From a checkpoint of a small transformer trained on Wikipedia.
Size: 11 layers, width 512, 8 heads of 64 (4 for keys and values), MLP 1728 SwiGLU, vocabulary 50257, 90.4M parameters.
Architecture: RMSNorm before each block, normalized queries and keys.
Training: a variant of Muon for these matrices, 562M tokens, 4685 steps.
MLP neurons of a small language model. Each row is named by its layer, matrix (down: output weights) and neuron, and shows model dimensions 32-159. Each number is 200 + 30 x the weight over its row's rms, rounded and kept within 0 to 999. A neuron's up and down rows have the sign that makes its largest values positive.
A block is one neuron, or neurons of one layer that tend to fire together. After each block is what it responds to, as a language model described it from the Wikipedia text at the highest values.

L5.down123,174,222,248,236,244,220,181,193,257,203,220,281,140,220,196,232,168,195,220,152,170,226,153,213,183,241,232,168,191,208,178,210,271,223,234,231,176,208,246,183,178,142,199,181,213,251,211,189,126,172,204,254,156,198,202,209,203,164,176,178,259,201,190,255,207,164,207,156,205,209,181,187,207,217,179,222,183,192,260,206,182,199,145,231,205,181,196,167,138,193,205,215,182,179,204,190,150,191,165,223,194,191,222,216,183,210,221,201,185,287,208,177,210,187,199,159,238,179,198,211,213,174,141,235,199,205,249,227
L5.down324,230,209,235,193,210,206,226,187,203,165,202,186,195,239,189,210,211,143,218,221,219,243,231,180,171,194,136,178,171,220,259,234,204,172,113,236,144,205,129,221,246,141,159,200,198,273,203,206,191,193,147,154,149,197,176,199,196,244,171,161,232,224,210,201,227,171,260,202,233,238,180,187,170,195,175,151,187,153,213,156,195,194,162,274,256,251,207,194,157,217,202,229,169,165,175,167,235,215,186,242,166,151,216,149,204,237,216,200,191,225,201,225,230,173,167,177,252,244,213,180,214,214,185,156,160,223,167,176
L5.down547,220,141,185,181,241,183,245,217,238,208,177,213,175,211,163,242,233,194,190,283,176,173,236,155,187,222,151,226,208,181,216,139,231,171,209,217,185,234,203,203,231,206,187,215,173,253,168,157,189,134,219,209,212,195,243,231,159,229,169,200,210,214,188,198,207,188,168,168,165,188,142,145,208,176,232,202,190,187,218,217,193,234,253,188,124,201,195,174,229,165,195,175,204,175,200,265,213,183,195,232,179,145,171,165,220,210,212,236,197,242,238,188,251,201,190,234,205,201,218,212,206,206,226,217,171,170,183,228
L5.down555,240,140,205,224,216,175,206,237,209,227,223,163,172,228,209,197,188,216,219,170,238,244,220,197,245,221,158,179,173,236,207,176,222,239,193,196,230,226,162,168,228,158,206,225,248,156,197,213,198,155,189,158,187,198,167,169,217,174,236,255,187,123,211,228,179,235,222,179,191,258,187,154,206,187,240,163,178,210,210,148,174,177,210,168,226,148,177,189,177,197,230,218,160,130,211,167,201,205,225,188,232,217,219,217,193,175,174,189,212,227,208,279,209,261,131,193,217,197,206,173,228,220,241,232,199,188,182,218
L5.down660,245,212,179,175,176,201,199,194,138,201,215,221,210,167,246,159,191,207,204,209,214,207,223,163,212,235,163,208,216,110,184,197,194,180,233,178,244,176,213,201,213,158,193,196,170,140,167,205,191,225,214,159,176,177,206,168,207,193,209,189,168,153,241,227,223,217,173,203,153,254,213,173,220,195,228,209,177,184,185,248,221,167,184,215,234,178,199,159,207,204,240,183,217,213,165,217,157,185,131,226,173,179,169,189,160,157,241,202,178,220,230,205,204,236,172,165,229,195,241,158,196,195,227,194,204,173,194,160
L5.down970,167,228,278,188,209,131,195,226,235,202,209,211,206,206,209,205,180,208,253,217,197,259,169,224,244,168,169,188,150,204,177,204,231,174,147,214,253,208,190,155,241,166,212,195,190,229,205,224,183,154,231,189,224,171,220,232,194,255,178,211,234,183,206,232,266,126,199,168,204,246,167,226,172,196,135,201,173,152,170,232,202,219,186,197,137,238,177,131,251,241,210,230,207,168,177,179,258,215,185,240,190,200,201,165,190,228,210,176,161,171,230,200,215,180,232,233,179,174,200,208,202,222,244,209,186,199,237,164
L5.down1424,172,204,157,175,233,190,221,175,186,188,209,190,206,238,158,178,130,184,206,160,216,217,239,216,219,207,167,179,154,216,175,229,212,203,179,191,187,186,199,180,250,227,124,217,208,241,193,224,161,196,218,187,201,204,217,190,188,220,176,163,229,182,195,174,237,165,215,178,188,219,158,187,158,213,173,199,164,207,215,232,197,224,236,260,211,191,164,193,186,184,185,239,246,230,190,156,139,209,225,157,289,197,220,201,185,160,215,193,201,206,235,199,169,172,173,182,190,240,203,163,182,179,259,197,250,146,164,202
L5.down1501,190,194,177,208,228,184,196,236,225,197,227,262,212,194,225,189,202,236,258,209,133,253,182,204,215,233,188,203,135,215,262,218,212,211,165,168,161,170,166,239,213,184,184,162,195,223,192,159,192,233,172,175,198,161,128,174,225,233,146,171,177,170,200,198,259,148,195,160,188,158,154,154,195,164,134,199,193,174,145,205,207,214,239,225,166,214,142,177,191,219,205,223,178,186,194,188,202,290,227,166,214,220,240,211,207,163,185,226,269,202,223,171,251,225,212,170,137,203,192,177,202,199,195,172,168,191,169,184
Compound noun heads. The second noun of a noun-noun compound, where a modifier noun precedes it, e.g. hearing loss, electricity production, water availability, theatre manager.

L4.down181,211,183,171,176,207,216,179,199,220,191,197,211,220,255,224,176,178,154,209,151,225,224,210,200,187,196,155,162,190,146,207,200,208,195,221,206,218,170,183,181,189,140,184,176,212,207,192,150,204,186,159,182,248,171,214,205,208,129,252,212,237,186,230,227,217,211,217,193,181,192,224,193,237,209,204,269,208,151,185,202,188,181,210,176,184,179,161,215,154,190,173,175,222,205,228,217,220,165,186,159,236,196,213,183,245,195,238,194,192,205,220,188,186,258,156,204,191,162,170,180,205,162,213,170,242,176,211,215
L4.down579,187,157,189,224,243,165,166,167,278,215,191,209,165,175,189,205,167,212,172,203,245,200,229,264,183,215,174,227,217,200,158,182,195,158,212,180,191,188,196,199,203,213,203,177,209,154,243,156,258,185,189,159,198,177,245,153,240,221,198,205,197,197,205,231,208,189,249,180,198,178,168,193,166,221,238,219,192,140,261,187,200,219,209,197,211,161,218,146,186,254,186,169,202,174,132,205,229,205,212,206,283,224,205,167,214,172,160,186,187,188,173,185,236,198,211,196,217,193,164,208,223,179,247,209,190,218,252,170
L4.down689,208,244,203,197,228,198,253,220,168,160,129,199,201,174,171,215,201,189,200,193,218,184,190,230,172,198,191,180,187,243,192,181,228,233,213,214,233,191,155,235,165,190,249,141,186,179,203,214,206,224,226,246,185,176,198,213,181,211,183,210,250,133,200,189,186,164,200,181,189,215,228,226,212,237,163,214,231,176,165,178,220,240,200,177,202,190,187,200,178,218,96,238,150,203,150,175,224,184,189,196,199,220,201,191,230,221,201,241,266,185,171,163,199,213,217,274,206,184,222,160,240,168,174,219,204,208,198,217
L4.down809,272,228,246,178,215,209,212,257,177,202,248,199,220,193,242,204,205,191,186,200,204,225,165,244,239,283,217,167,197,220,173,187,186,188,129,156,216,203,185,120,216,184,215,189,216,154,154,216,181,214,260,232,197,230,238,224,172,233,213,260,184,159,161,184,168,288,206,179,188,260,228,199,192,200,182,180,247,232,191,230,170,258,228,218,263,237,210,199,223,176,140,220,184,219,175,211,277,207,185,208,196,172,174,206,182,228,124,196,127,213,209,194,157,137,239,229,172,168,165,156,237,169,208,191,177,157,192,194
L4.down1146,189,159,155,271,267,228,227,216,195,171,177,167,225,233,227,180,206,202,222,215,205,184,212,160,250,198,253,209,150,162,179,180,191,230,203,196,236,225,173,264,212,197,177,265,260,152,215,195,181,203,182,153,208,185,221,207,214,184,163,153,228,171,119,215,206,196,184,191,190,230,186,177,215,175,176,144,214,224,249,165,161,203,177,209,185,221,158,223,224,200,201,254,183,202,199,161,197,258,177,179,239,165,235,165,196,261,202,205,157,218,231,202,187,263,174,227,147,140,228,202,206,144,185,209,217,155,195,225
L4.down1287,206,199,207,226,203,201,167,187,224,236,223,164,214,148,240,217,172,164,197,198,213,224,219,181,165,205,274,230,159,187,181,239,200,212,182,176,228,192,137,224,146,227,204,214,183,178,200,202,212,206,160,221,195,210,208,194,151,243,159,256,226,200,186,215,233,225,206,160,214,173,199,172,198,216,196,229,186,173,241,212,175,199,192,189,215,217,252,142,151,232,221,182,192,179,129,231,190,249,220,235,230,235,206,164,136,187,226,196,158,184,179,187,219,198,212,234,219,198,185,186,213,200,179,153,192,201,195,266
L4.down1356,179,188,197,224,244,208,218,244,226,181,228,151,169,200,188,208,161,239,254,218,228,195,228,200,129,199,197,225,193,212,175,235,122,179,219,229,194,210,226,188,208,214,208,171,224,191,174,176,170,160,203,207,160,181,226,192,147,223,204,218,211,197,209,214,195,193,206,217,209,233,223,188,159,243,181,126,227,147,228,221,120,167,248,219,182,193,208,180,197,204,208,251,185,153,167,164,174,183,146,232,170,230,163,237,178,192,170,176,205,165,198,221,242,220,168,204,177,198,215,218,261,167,190,252,225,186,178,175
L4.down1461,168,209,190,157,200,162,265,218,219,206,220,189,188,192,213,188,215,154,186,217,234,219,248,239,218,234,167,244,249,136,194,247,211,214,194,205,250,225,197,164,217,222,214,217,254,134,154,238,229,167,216,163,196,162,220,242,212,189,210,186,230,238,155,242,243,236,190,181,200,180,139,237,198,222,219,248,185,159,227,212,195,210,158,203,164,200,178,176,237,180,185,216,206,196,168,176,186,191,215,206,226,214,183,159,214,159,230,203,229,207,194,247,210,202,217,200,197,228,178,253,193,220,253,187,221,200,180,244
Music single and head nouns. Mostly the word single for a song release (debut single, CD single, second solo single), plus other head nouns ending a phrase: TV series, league titles, Total length.

L5.down16,213,252,179,200,228,231,211,229,221,188,225,214,179,172,266,191,215,192,250,201,139,194,207,187,157,277,210,256,299,207,184,179,189,210,225,220,186,198,223,227,216,202,170,190,211,202,202,147,247,196,208,221,190,157,189,197,206,211,210,253,201,178,208,207,212,225,226,198,164,207,181,180,190,181,242,274,190,210,179,180,207,197,215,193,178,177,169,166,236,227,176,176,206,199,225,161,169,182,167,203,204,187,173,174,204,202,233,217,204,116,228,173,137,214,233,172,200,216,167,217,244,264,238,197,186,260,187,183
L5.down40,251,217,221,170,182,241,219,197,165,143,207,210,232,130,237,189,173,195,204,74,199,274,186,180,174,166,194,164,198,158,167,232,222,233,210,223,226,260,215,178,196,171,256,224,232,170,251,182,180,189,212,190,230,169,147,234,228,202,174,222,213,151,195,243,177,232,183,188,212,200,205,212,238,243,207,226,203,188,181,203,197,239,224,200,248,205,203,253,202,253,246,226,157,171,213,261,181,207,201,225,217,201,208,160,129,175,170,209,275,227,186,227,203,249,222,230,225,153,183,193,231,224,241,163,224,230,206,252
L5.down281,214,149,200,190,153,172,218,286,251,180,159,169,172,193,219,124,190,137,216,240,207,211,185,204,207,202,177,216,232,155,203,213,197,165,159,214,242,226,194,169,119,215,214,192,199,217,163,209,173,237,148,210,184,157,187,195,182,180,178,218,155,210,163,213,205,149,141,185,218,222,192,182,211,179,164,212,179,180,172,204,189,179,204,150,213,153,237,230,197,190,217,183,160,212,182,191,218,208,197,214,207,221,233,219,139,223,140,175,169,191,242,198,154,107,186,278,212,215,150,222,239,171,173,245,194,176,157,168
L5.down349,129,215,190,207,245,180,229,191,193,230,179,164,221,178,213,167,204,176,242,172,200,220,223,169,235,163,219,223,184,166,246,206,278,197,174,214,154,181,181,167,174,158,133,198,155,209,212,237,207,192,223,170,153,217,229,171,238,221,211,216,154,198,255,193,183,186,217,221,161,229,187,205,235,189,147,219,235,203,205,194,160,174,191,219,200,162,178,258,263,208,210,193,206,195,171,215,219,216,205,187,212,127,193,166,227,184,184,187,236,174,182,153,172,157,216,260,214,217,211,220,203,193,243,178,160,162,185,198
L5.down666,149,188,201,151,179,282,187,217,226,181,181,247,126,204,190,194,203,228,199,153,215,194,168,209,170,204,198,189,178,228,242,156,211,185,190,232,128,231,233,229,229,209,140,271,167,198,171,240,258,190,239,192,197,208,195,184,250,207,160,265,203,200,213,231,224,213,218,197,231,216,172,189,241,196,173,215,142,217,215,251,183,185,203,189,164,201,177,238,195,282,226,230,156,181,219,137,235,226,260,186,248,188,213,261,177,224,217,220,228,253,231,202,189,194,213,177,201,265,174,199,205,217,168,256,213,218,221,132
L5.down748,273,169,153,248,218,159,241,181,195,184,215,179,203,200,214,169,239,200,231,216,212,233,165,191,199,167,228,220,183,184,181,188,224,189,199,212,217,214,226,299,209,206,163,193,203,180,220,192,226,174,137,205,197,146,175,199,219,154,218,216,173,213,164,212,187,244,220,198,234,260,160,207,200,164,171,207,195,216,157,195,153,213,185,239,204,168,216,194,201,155,211,175,191,147,165,220,181,225,209,226,172,266,211,228,139,184,191,214,202,172,170,192,209,211,234,195,144,215,199,191,231,205,199,165,207,221,174,141
L5.down1413,212,177,172,229,161,219,232,176,225,165,171,208,169,186,206,228,200,168,206,162,165,213,206,201,183,209,208,179,181,234,185,176,231,185,183,200,187,164,159,208,191,152,216,228,222,185,191,184,223,200,178,183,130,200,163,267,180,193,217,134,209,225,169,204,151,190,249,178,189,219,183,270,218,170,209,186,189,179,191,167,202,231,227,203,219,189,222,269,202,190,172,182,209,138,168,195,180,195,223,216,244,234,220,205,180,193,192,139,207,168,200,199,200,240,244,189,223,145,181,209,189,173,197,198,172,271,220,199
L5.down1603,250,198,235,255,227,214,250,201,192,204,218,196,175,173,206,145,218,174,203,185,186,228,212,155,178,222,189,162,236,211,238,242,213,216,185,159,248,223,215,193,216,216,216,224,179,229,246,188,202,177,233,250,184,190,207,200,251,186,198,188,174,230,218,197,204,213,162,217,238,229,158,155,208,201,174,235,208,198,195,183,216,194,196,268,246,203,232,218,241,197,218,204,146,170,195,160,219,227,179,206,203,190,259,251,148,186,190,186,261,127,175,209,185,163,238,236,151,163,189,194,220,171,248,186,230,195,210,148
Date-introducing "on" and stat slots. The preposition on (sometimes at or by) before a date or place, as in born on, founded on, joined on; also number cells after slashes in footballer career lists.

L4.down639,184,210,203,286,239,228,259,211,178,135,201,167,182,238,205,221,235,190,240,205,151,201,159,268,210,142,214,190,201,202,217,191,206,230,221,192,220,244,210,208,182,170,204,183,154,207,213,218,230,209,171,218,229,221,202,148,239,155,163,236,150,242,197,230,176,198,234,202,177,179,195,144,199,196,156,212,188,216,190,252,242,220,198,204,257,222,219,178,293,233,210,204,175,224,205,164,173,238,178,210,182,198,189,155,247,210,227,188,176,172,217,169,181,195,185,227,228,161,198,182,190,194,204,172,197,146,183,150
L4.down1073,232,219,255,150,190,170,184,200,221,220,227,190,225,204,168,158,159,223,182,191,159,263,171,187,201,159,112,209,245,190,207,166,256,238,187,177,201,175,249,212,186,222,186,176,228,185,217,226,164,181,146,243,205,225,219,219,209,222,194,228,165,186,206,259,167,199,244,171,162,196,176,214,249,241,136,201,172,201,187,212,222,164,197,151,208,199,183,221,239,198,196,243,219,179,186,231,203,177,224,195,253,233,191,244,193,246,128,221,165,189,224,252,255,176,238,158,213,202,211,226,173,208,200,173,169,178,150,204
L4.down1226,222,261,205,172,188,209,185,223,194,206,196,196,203,186,143,196,146,205,225,223,226,190,171,173,211,186,277,200,250,185,190,177,254,200,191,226,191,266,197,227,180,230,174,187,180,171,176,240,177,165,208,200,161,182,193,201,187,179,226,233,260,190,193,211,212,192,169,199,212,229,162,217,177,224,237,192,213,155,192,190,193,157,237,167,171,204,189,196,227,149,214,222,203,194,166,212,213,260,169,202,213,124,185,180,247,154,186,166,190,209,145,180,257,184,182,197,241,224,243,197,207,159,190,188,194,196,242,226
L4.down1291,204,202,172,193,201,187,184,183,220,176,170,212,154,209,174,209,170,199,151,225,245,197,256,179,179,178,182,177,211,160,259,187,125,241,207,209,220,250,196,197,226,228,193,177,224,183,209,196,167,250,144,191,218,202,191,168,252,169,211,210,182,165,178,180,222,192,162,166,157,181,186,210,210,210,138,197,179,190,202,185,211,185,196,189,168,235,202,223,193,200,206,174,164,225,186,209,197,183,233,245,204,257,184,152,239,196,175,229,223,181,239,215,195,215,231,200,205,203,228,217,223,206,232,171,144,205,155,204
L4.down1328,221,169,189,182,181,215,233,176,211,194,218,156,200,150,171,201,245,179,183,169,156,193,214,207,198,230,202,179,192,219,176,233,220,201,196,193,195,203,197,220,223,194,134,134,224,213,177,231,181,168,224,200,212,194,191,195,274,148,192,207,180,215,201,234,268,177,177,212,203,144,159,210,223,236,210,200,175,219,185,170,167,215,185,275,249,198,238,224,217,224,189,250,198,207,250,196,172,179,246,198,238,223,179,280,192,190,191,242,162,144,244,251,234,242,202,167,170,191,126,207,208,216,175,190,251,199,230,198
L4.down1609,174,273,215,170,222,179,274,181,189,210,188,184,210,208,184,205,229,207,198,204,232,214,214,243,271,210,152,166,240,207,212,164,195,198,184,180,212,181,175,213,245,246,163,196,207,241,224,180,219,170,202,230,204,176,200,188,198,188,240,226,144,215,211,164,226,237,195,135,218,247,201,187,234,185,202,180,219,216,198,257,199,202,226,208,218,232,236,201,225,197,203,241,203,157,208,209,163,226,185,286,169,243,176,190,175,182,204,176,165,240,206,141,205,228,172,219,233,217,232,226,192,162,177,178,257,181,195,190
L4.down1695,205,239,180,263,161,204,173,206,213,196,192,153,175,182,207,175,203,203,223,260,202,221,181,210,155,212,181,184,197,225,230,205,179,194,240,168,179,202,204,227,194,241,179,205,222,230,261,177,207,194,191,211,200,255,215,233,222,214,256,183,159,218,201,203,258,210,128,217,195,182,217,190,220,207,215,201,175,186,211,209,198,193,135,138,177,275,151,180,164,192,217,224,214,199,191,219,242,200,192,247,156,169,196,238,218,198,207,211,148,218,211,220,217,163,213,176,213,225,173,170,254,172,225,196,243,137,206,183
L4.down1710,218,196,195,231,146,215,202,206,162,209,193,226,160,196,244,180,190,255,157,161,214,190,230,116,217,185,187,206,211,205,237,154,254,181,206,206,208,217,214,213,240,237,179,209,187,189,192,158,174,214,166,213,220,204,215,186,200,222,241,189,129,183,162,189,170,170,203,223,248,165,205,204,213,181,194,227,168,189,172,208,189,205,216,201,205,228,200,216,190,198,206,225,198,228,172,172,211,190,271,207,173,208,223,214,243,249,168,221,166,176,226,196,144,166,180,255,241,180,189,227,256,206,239,184,260,168,183,207
Temporal/circumstantial prepositions. Prepositions and conjunctions that begin a date or time phrase after a completed clause, mostly in biographies and sports: on, during, until.

L7.down1181,185,192,239,203,257,179,141,178,206,187,220,136,221,181,205,197,135,126,219,184,218,201,218,170,246,266,227,191,192,198,173,213,181,201,206,205,131,176,187,185,210,190,208,259,199,219,209,217,230,238,241,222,213,173,183,212,142,232,211,165,174,201,220,249,203,208,187,143,184,251,211,228,228,228,180,216,281,200,217,214,211,169,216,227,209,240,116,200,177,259,211,165,159,199,263,227,186,154,233,221,184,206,241,203,230,185,180,181,221,232,193,176,204,206,189,220,243,240,247,211,265,140,213,234,174,216,150,208
Music work-type nouns. Nouns naming the kind of work in music articles, such as song, single, tracks, music, often after "the only" or "most"; also paintings, pottery, and many "the" tokens.

L7.down832,174,165,146,199,209,198,254,210,191,257,212,187,185,260,208,238,172,197,220,127,223,163,200,205,177,231,198,193,217,246,216,178,182,172,166,240,171,168,189,209,211,163,203,225,177,202,207,163,233,153,233,204,191,202,230,210,167,229,167,214,171,180,196,150,203,176,211,174,235,211,157,214,171,186,196,142,219,201,255,186,205,197,245,205,212,211,155,175,225,241,191,279,226,241,138,227,198,187,263,184,188,173,241,122,181,188,188,152,222,174,182,172,176,228,173,192,206,216,202,205,187,214,143,182,241,261,182,169
Compound-closing second element. Final word or word piece that completes a fixed compound or name, such as Eye drops, shot put, Stakeout, Slugging Percentage.

L4.down93,214,184,146,206,177,204,219,218,204,199,134,212,176,201,175,214,259,215,186,221,229,199,234,181,188,221,197,177,229,187,195,177,181,216,189,235,167,204,203,156,206,210,200,192,127,204,191,193,177,158,215,196,230,178,170,188,197,202,190,225,195,192,165,253,192,229,222,189,196,221,169,153,195,225,180,227,183,162,193,240,168,211,186,127,145,223,214,170,213,185,195,223,210,176,206,188,163,271,200,175,233,237,191,216,208,163,151,196,209,187,231,211,231,282,206,163,176,187,259,232,208,193,228,176,176,253,185,215
L4.down146,196,150,152,186,169,94,149,204,163,175,166,207,228,190,200,149,169,151,155,183,205,225,224,213,241,209,208,182,146,184,229,183,188,205,169,177,223,192,185,233,189,194,208,222,205,174,203,151,258,212,202,159,227,170,219,192,190,198,156,193,273,207,162,220,257,222,187,208,175,136,168,201,220,155,187,235,146,184,190,213,228,183,191,246,153,217,217,160,179,157,99,242,227,194,209,195,197,221,225,209,181,160,214,232,181,172,171,158,191,240,218,238,205,200,186,177,185,195,214,148,189,201,173,178,148,218,228,222
L4.down768,210,201,129,208,279,187,215,235,216,186,173,211,273,204,222,176,270,172,206,202,265,217,210,241,243,237,228,175,197,196,243,238,158,171,193,246,169,139,140,199,233,227,178,168,239,192,200,228,178,232,261,189,200,168,199,227,220,228,188,140,221,209,203,200,138,227,190,169,192,207,227,199,203,258,220,211,150,215,203,226,160,180,183,243,185,194,172,204,250,161,165,208,191,210,184,212,216,209,178,199,234,164,170,226,190,181,209,236,180,191,145,224,211,204,217,271,167,217,269,227,194,220,245,218,145,211,192,198
L4.down1351,162,229,230,159,197,203,190,236,213,195,227,266,152,195,198,250,255,219,221,205,207,183,183,150,200,197,185,203,204,231,226,175,186,174,248,228,179,165,184,203,147,153,150,170,171,187,176,189,226,184,186,227,173,268,215,162,217,234,190,197,218,239,173,209,223,187,205,203,222,225,242,173,198,196,149,190,220,174,195,155,197,175,162,230,224,200,173,265,170,280,214,191,181,179,211,174,179,191,155,170,210,179,209,209,244,200,208,221,127,194,185,188,225,239,206,185,214,210,274,142,235,189,201,191,222,221,141,162
L4.down1463,221,196,206,219,195,186,266,212,197,208,219,208,189,262,167,206,184,231,249,190,208,190,177,162,179,238,199,196,202,216,180,213,209,168,206,178,227,83,146,235,232,159,178,194,207,213,194,165,177,119,244,186,177,182,209,198,226,207,229,186,198,206,172,179,195,192,220,210,194,204,170,215,244,258,181,192,186,228,185,205,200,234,203,191,265,249,154,205,176,173,173,202,183,131,143,199,195,198,196,227,206,172,232,161,189,212,224,223,231,213,197,231,258,198,193,229,193,189,242,155,180,242,190,225,193,241,195,140
L4.down1516,236,202,227,162,205,151,163,217,163,219,177,208,220,212,225,188,189,236,197,143,172,239,215,186,214,197,168,177,153,234,221,164,203,263,197,202,195,210,166,141,214,184,219,195,193,197,201,217,215,187,238,235,177,212,157,237,204,206,241,218,179,143,149,204,210,193,199,197,224,122,221,229,190,221,189,207,223,173,191,248,247,222,202,181,166,191,213,227,198,172,190,200,205,193,227,220,193,202,177,200,170,197,183,185,165,241,169,161,204,156,171,228,217,188,165,217,172,137,222,182,155,159,228,252,148,191,182,179
L4.down1552,220,167,181,216,187,199,177,168,186,196,218,222,202,197,203,181,229,238,204,204,233,190,208,218,171,165,223,199,196,176,185,156,197,203,184,234,195,223,157,189,164,238,246,218,231,217,190,155,216,235,207,200,239,206,219,238,224,171,166,270,198,232,235,233,203,179,161,195,214,224,208,219,205,161,266,244,199,239,140,253,166,151,207,156,194,210,204,224,261,131,190,172,199,253,210,216,204,248,158,207,179,165,246,148,196,148,184,227,153,140,273,156,201,233,191,196,141,192,218,161,174,230,188,193,221,185,231,229
L4.down1590,182,224,207,175,248,185,198,216,172,203,246,260,215,207,150,195,190,119,227,250,182,245,177,173,211,208,209,181,192,245,183,170,195,149,190,169,151,176,191,172,151,186,200,232,199,227,172,211,223,210,226,182,150,168,228,161,237,190,228,233,225,220,161,200,217,192,212,193,188,232,231,187,228,206,197,180,189,172,155,203,204,242,194,241,176,195,167,184,156,195,183,202,226,177,209,190,182,244,158,198,219,177,225,208,202,202,223,152,187,162,198,212,171,265,171,193,184,227,163,189,180,176,155,233,272,205,178,156
Second part of terms. Fires on the token that completes a two-part term or split word, e.g. Group A, League table, Cabinet Minister, disc-ern, Rep-ech-ages.

L5.down65,182,167,190,243,220,197,211,215,164,190,206,228,184,177,197,204,221,231,236,219,188,217,212,200,163,181,243,225,187,174,172,235,236,193,217,164,202,214,193,200,232,187,238,192,174,190,197,238,216,243,204,169,210,173,191,211,238,225,235,180,214,191,144,222,142,210,239,227,200,196,210,189,206,207,231,195,249,236,219,149,249,197,167,162,305,160,170,223,166,154,245,166,181,175,185,183,174,154,191,181,180,205,192,163,163,164,259,258,141,204,180,244,244,175,176,187,200,158,211,235,183,228,205,171,237,176,179,163
L5.down83,157,223,172,207,217,198,208,213,192,188,199,145,191,251,200,198,157,132,218,213,202,230,214,175,202,198,231,220,235,191,206,155,210,186,182,197,208,161,220,202,187,142,202,208,195,175,194,206,259,165,189,182,204,184,254,188,220,199,156,193,172,169,241,181,153,177,168,227,190,142,230,150,257,206,210,208,166,244,226,229,257,174,197,221,194,214,207,212,208,202,223,180,166,178,174,199,177,184,174,239,218,157,155,164,211,206,214,163,228,238,172,227,186,278,212,203,270,187,177,211,210,168,189,192,216,205,218,191
L5.down456,162,230,163,147,203,168,183,221,196,220,149,176,183,184,173,181,213,178,215,221,191,236,220,244,162,197,180,249,215,169,183,164,225,190,221,163,209,186,199,220,182,165,190,221,208,219,234,227,243,237,199,146,215,226,234,228,241,186,201,195,216,220,198,212,195,193,177,188,182,198,173,205,201,169,183,194,213,206,188,222,209,165,161,184,146,245,197,200,155,191,215,234,204,154,176,158,160,192,235,214,239,175,203,145,211,159,187,188,211,229,179,176,188,268,186,197,194,214,154,181,230,200,220,185,178,213,182,245
L5.down659,200,185,183,174,182,181,194,142,171,189,214,147,166,213,259,207,196,207,210,244,179,139,230,158,200,241,242,210,215,134,229,156,165,213,188,203,261,192,215,207,171,205,209,191,188,159,198,193,176,180,194,187,184,174,187,200,213,168,290,188,178,253,171,214,230,217,174,198,218,170,203,165,185,219,195,197,236,197,233,214,227,200,160,228,197,213,202,225,223,201,179,200,219,242,253,239,203,195,265,220,193,121,193,201,246,131,161,153,189,181,164,170,203,180,205,179,205,165,204,207,138,219,196,150,191,219,231,200
L5.down1049,167,237,197,191,159,158,240,210,228,179,222,170,222,201,237,253,246,255,186,175,231,262,227,223,222,235,183,169,164,192,170,170,195,232,167,140,232,192,203,154,142,198,220,228,169,206,252,181,180,219,197,238,224,198,173,188,137,230,207,198,218,217,157,200,139,169,257,214,250,220,182,219,201,199,171,177,178,226,140,205,220,220,190,218,149,152,230,217,205,202,100,158,224,199,187,169,234,160,262,177,210,213,251,190,188,175,163,276,244,198,180,189,191,185,214,201,179,152,132,188,247,169,180,184,249,149,220,136
L5.down1269,191,248,215,190,199,213,168,187,135,186,210,163,162,252,203,236,172,175,224,193,213,208,206,193,179,222,244,154,264,220,187,237,221,234,183,184,167,171,231,216,206,203,196,204,151,232,211,203,215,187,257,122,134,178,191,189,221,206,208,204,181,184,227,179,211,217,230,189,214,200,257,221,243,235,211,169,172,186,164,194,203,200,161,237,200,174,155,227,188,208,228,216,179,132,167,170,221,229,209,229,160,164,234,208,219,167,196,198,194,205,170,209,218,234,206,262,228,182,208,176,186,194,213,177,239,164,241,164
L5.down1519,122,143,182,189,191,146,208,208,220,165,221,163,178,232,220,188,177,159,254,201,209,196,213,214,192,214,247,186,131,223,193,144,223,202,179,210,214,221,189,131,220,169,173,211,203,207,204,193,239,197,153,166,217,170,195,191,233,139,164,223,181,289,193,202,188,235,185,214,226,199,223,199,143,224,219,192,208,167,202,253,231,205,222,175,151,199,234,257,181,230,218,179,226,218,185,204,181,254,222,237,200,183,212,200,194,244,212,175,184,192,174,199,254,206,202,149,245,206,165,170,159,182,216,190,223,157,216,210
L5.down1720,241,257,225,222,155,185,204,200,191,181,173,209,174,225,243,207,221,257,193,228,183,187,180,255,215,244,196,141,175,166,211,190,248,231,184,205,224,174,138,172,159,168,195,200,225,230,231,183,240,232,218,169,157,220,216,210,224,156,198,193,224,175,152,225,176,227,171,219,225,225,228,200,226,208,219,219,193,186,188,220,142,235,183,175,234,212,219,226,161,217,157,226,183,163,256,173,216,192,202,167,224,246,191,221,187,219,176,247,222,213,170,206,138,203,239,138,221,221,218,213,220,228,194,203,234,210,246,178
Role nouns before names. Role or title nouns placed right before a proper name, often after a modifier, such as veteran, singer, mayor, wife, captain.

L7.down1068,193,174,159,221,194,199,198,161,223,169,282,198,242,215,185,244,207,155,224,182,185,200,202,232,219,198,196,188,174,216,261,186,187,200,174,218,200,160,210,217,190,203,186,203,185,209,123,237,190,201,166,202,203,176,227,234,148,206,242,155,199,217,172,171,151,230,195,217,239,200,155,207,191,147,185,152,185,207,166,199,162,212,156,191,209,214,148,179,204,192,274,216,154,242,265,197,232,241,194,192,180,239,193,248,240,212,188,184,188,205,243,169,187,237,218,204,205,206,235,227,231,203,198,176,214,186,182,229
Date-introducing prepositions. Prepositions like in, on, by, later placed after a clause or sentence start in biographical or historical narrative, mostly introducing dates, as in on May 13, in December, by 1996.